config.yaml
num_hidden_layers: 21
hidden_size: 160
num_attention_heads: 5
num_key_value_heads: 1
head_dim: 32
intermediate_size: 448
vocab_size: 2258
hidden_act: "swiglu"
norm: "rmsnorm"
norm_place: "pre"
norm_eps: 1e-06
positions: "rope"
rope_theta: 10000.0
rope_fraction: 1.0
qk_norm: false
attn_scale: 0.177
bias: "qkv"
tie_word_embeddings: true
parallel_block: false
init: "trunc"
init_std_qkv: 0.0395
init_std_o: 0.0
init_std_up: 0.0395
init_std_down: 0.0
optimizer: "muon_variant"
learning_rate: 0.00661
lr_mult_down: 3.0
beta1: 0.9
lr_head: 0.00673
max_grad_norm: 0.5
warmup_steps: 200
schedule: "cos"
final_lr_fraction: 0.0
batch_tokens: 32768
max_seq_len: 1024
doc_mask: false
train_tokens: 216200000
max_steps: 6598
dataset: "wikipedia_en"
MLP neurons of a small language model. Each row is named by its layer, matrix (gate and up: input weights; down: output weights) and neuron, and shows model dimensions 0-127. Each number is 128 + 24 x the weight over its row's rms, rounded and kept within 0 to 255. Numbers have three digits each. A neuron's up and down rows have the sign that makes its largest values positive.
A block is one neuron, or neurons of one layer that tend to fire together. After each block is what it responds to, as a language model described it from the Wikipedia text at the highest values.

L7.gate47:118146139135173129129141122097140052127109108149108118125090163097093120116088095168141131146140091128132123126082166132100165149143107159118122136094148154149165136101073089140097135169104132107138101147122094118151134124115172140124175097144129141101099162112137143085132124153123138087095092128114135147120115122119138121105128153145145122144108113111089116128111152104127128142142
L7.up47:117095155120112113163122125120136162117136120138104127099140103154153071130140128159065101168101119100148109175153160093107086165147150170142125080138127113128127082109104103116141126169136145106126108114105105119151127147146144182146131135124151156145144149152135078142107121145144112089122152133113100170136098142169151113151103141124145118148140151144145097131104116120159140117154
L7.down47:153117144119136098118092192160180114134083105135104131090161113122125149144118117121120138066123143126083101157132116114139153144151104139105146134127092134093103122108165102113117115086121113155135157119123160158126134160153065170119102141091129126157101142137125136157126142108098099183104127152114111157176120155129148108152128110117097151096138149095127122058122147148129153137093
L7.gate98:139148143092163108142122074162136099154137089097137151114134140153110130123113124131114127156142105178099109132140164141117121113145147138122105096122170130099153114175143114122164136093071157111143105110148144126121136166129154155129119175116096085125143133145141135172121129176168085134100145105131129116159156110108082114098141146127154131158118117096163107146145132132132075175114
L7.up98:127116184120121164154196138120099139098128070110106134118121135121122141106112146134164111140082050108131127124137111097116102151103099143121116120140153127122150162107138099135134142134093146103102118127146152114129060134181137137156095129130134107100150098112116135124111138115168106121164130106090110122105088137139109128141113100142111152126139124192124124124152113149144097109113
L7.down98:085111125121178090109108092093125139146123123113136131147151084130106165095117128048126126153132172167129119149105111144102128131106165143134134126116190144122130126129124124120102119087081110107164156099131096112123143158109149128114166164068109106109130111156126100135127133174150181107105127138131137117116139100145146158101158109118116100139099130088106163146124114099143109163108
L7.gate280:128115171153097176146114115144176094142143121117089145099157159129152127133148137091155129122128110138111120147151107110141150124122129102144127091087113172121175113148140123096117161167173097132089139116152142080142081138156139169121088141157140103146154133170112142122146144121155151178122097141118180123100141147128155137100150121127130113085165161155124102093160128150101160129149
L7.up280:172107102108131130114103093129137099142106096129154139093160130107097106112127066158109149139134102101130101129124087136087159106107106126133132115158141152109097148113158151134073129131145123093119110164127102123154133125160133111167124149158141116138128133118089154126131138114118142146136080155137112151120139178169126116159124191106133166172148169176146155130137098119118159119128
L7.down280:096136153119138129150116138174110108122090124149127131131123120111077138134096142131145159150091113131143110109085132094109149146144123132107133138172150100153156118149116156101057093150116142120101171124109134127116158129141119098135151139122131146135109113103095095083107085073130158134137157095129089124083106112120109122129130142171121098138130084150131178136129077114142124123134
L7.gate431:083088115142118132066115147162107117113124101112149112122132136186109115141124099082146117153088107108160138124143152108105097126124115168103137103120118122109110155084106137113097133131134111119121115096125125146152111129186100078198151122166119104094108120132131146116128156112121085126161112154138156131129085108152125080139123181149136134095140139120132075096127142114107137105123
L7.up431:096136141079122130164127113100096130152112141112136111173110144126105117124142137096147078149100118110136111130153100115134104104142113161107113088136151157101150093148144138133106142122189124194121120145108097111143143123074128131123134146098186104152106123141109096117136093144091098141119148062101137126098150118185085084163137100159122146110143118144122106145089120082115154136135
L7.down431:139113128156123133124119133159122133165162090102146117098151119183125119168154125102127117144174096095128097078091159183115155152129111113140151117126109114090066129147120212123115107133137161123165101150143085126100097137123103142130109094116138104091092131133109168165136110105108126092138115126111113154161125163123132126083133177136167105142126111130151112120146142109120127108181
Mid-word subword completions. Subword pieces that finish a word split into fragments, such as V|ice in Vice-Chancellor, cho|ice, au|x|iliary, Me|x|ico, eng|ine|ering.

L14.gate29:136143094115105091146142138149153120099073107140143117157163134127168178107143144143132181133116078163118103110131118124135155124178128120154109139117051155106112179159157111149111110178148103130112135127126130127110106139119151143113156085118119140118116121119126125116100119077120156125136085129128169130122145067138163134123076085109128136160151100106179124181152141132119117135143
L14.up29:146166148143164129123125106114137131137120127118088109155129136154118084143150124086118137126123118152091134114085139144163141120150148157152101099158104094162112143133152095126122119077150088146085117089136070126106124128139129145139150145125125161153177105121090142132146131093113080142109141145153103160101131119140108130172122119124128096143124134118161109080157138094139132114164
L14.down29:105129150100127110120126130144148092072129095140112097134117106120105119164140094132133137119121129184145141130087109132169111101099120167140159083075143120163099128131139081098103118127140124112128115097136135113151159151084122122101120090125136126121137133148104134136164189083123164114138106122146129132132112143160143124165111076084158133143079124095091114122145097125106129108124
L14.gate126:147166095152109191115117129089092167108151106120152107122135141131139113110165162143171133151106093146160113171127090104135090138165125141116130101116139130101077130113174137119122145185114104129090130190150124119121097151134133116111162117133119132133149153147121118135175123124097156085126142161135104100146082127129140183133116140094107102139113152117153167143112119112124133139107
L14.up126:137131100162139156140131124128133143128107124113120104110122146161141146157184129121175170123167109161130101143160109116092096158158105084116157093131106139095127168135122140101103112123117121092148164160142109080122107158089066128119141125119166154097148158166147128164154116139125129127095114139146127179108117112179086158100117126094115111163121151128122141135131159151098162095131
L14.down126:099122147162138168109166133155133118145160126097143109178103189159137157159143138079141112097147123118106141116128139150144118158126115141133137089131104094110151158144117123129096119115106143140142130125160138149110150171078135144082132148127167126097137119094122105169153136090123115125149150100154124192118148111146093106144169088147105113159116111123087108120150118139116171099150
L14.gate217:125088114139112110158110098107104121120128101150106106098179111126155119101122105114128131113165167135173105101131112139134106106161112126147155124126086120127123093161148144136109160110125086134145110201086129192127129133124146123139121141179132112107154107120113143114154162124121131127114160141170137098139110105166128194089161150160160123122137154146100115148109140084101096133155
L14.up217:158113122100120105151120139117111143163109112134107123173132140122122166179156154131121139170127148164139117136143161131154121153131096146149089132116143140125107094151160113154136131145114110146137137124092111131179143129111115127166132139162103130109146177125116165127143102146100110122111113177166121122179115060122100121082097097104153110125140163101090149147127116140146120164155
L14.down217:148130139107091123131113132120118125142101130148101114156094158131146091110129167182124127162114154089139186094092136125147121089134117143107134124106130156082123143172127088104171125138173163167133158126134122164171095146142121141127158144137094112112129145103115167122132114124136120142150130173132139127111138100120152091116071089127125118141130163173168167089099150148131139151136
L14.gate318:123145138125122122131126118121086143117161143145120133142135180103104149134107174094135120070188145131141120120155131139119123174133131168166124191153170157170085147108183083147143110124136123163107104130155097157141136163104144153144132158134101130122156149178122118124108101106121114100103148113129145129143117121133126122135139080135092127119128105140108162093126085142130130186181
L14.up318:102141111132129145107135112097106121132089120157153152148079166153136147184175134122130092154109117139163134114142062119154103094108129085155154075115136080138132116156151103143142114125103105054123101107108147143134114081143123120133122157123135185096162184149160137109134150109113097099136144127127149163126117156118134166106158117108134133118152154116134150157164148144151126178143
L14.down318:152122096140175150130111143112129093092131118118150092137180195134126101092095111149120132116125115129083138134117130115125141114129111134103080110148138132120142121092119141138091119091125138173109164116141094143112148170161126118112149133122130091142155115118187088117114082114138135140149117124119140103113146121166134099152115142135115122138154091143116104097087141125125141136089
Noun-phrase head nouns. Head nouns closing a modifier phrase, like design project, 2012 Hong Kong film, popular culture; also mid-word fragments such as sc, ol, ect.

L11.gate442:152117126130133128149114108085109130127145085094143138067173163167110128080138144157120123174134156129123119166078157098148111162116129104131091077125149155092101123128138152139093156162128130126114096112107148155131132109156139131137172139143132103126113109135100143169128164187147113166121115135127183130120090136102085149115110135112156123128149139143142136103164114125120125120116
L11.up442:070108099117123141116099086133170140142112118114135087119135135150131125134124086160150133112089117163129141136111139142078177138153153135138146116123156153149159123150129140126126133139097151198183138120137102138119069132128093159156177133115122146146092132101105128114125124146151140143131143149132094152106082158114126103157151141109141129137154097131112144090134093145162150124106
L11.down442:148172136126182148121163132096156147111148133090122154101108140133137119134152128122120123165126100115140136135125114160046187129186137129130174167112112108132180184079143137138095129120128109141114097140111122142129116116133137139123127118134111144122121155100094114080136109142106116104127124122123116135175076123126130125117135122105115118138154139147171084132090132105156150109121
Mid-word fragment tokens. Word pieces that leave a word unfinished, strongest on ff in Affairs, affiliation, affect, also Czech Rep(ublic), en dashes in year ranges, heading ==.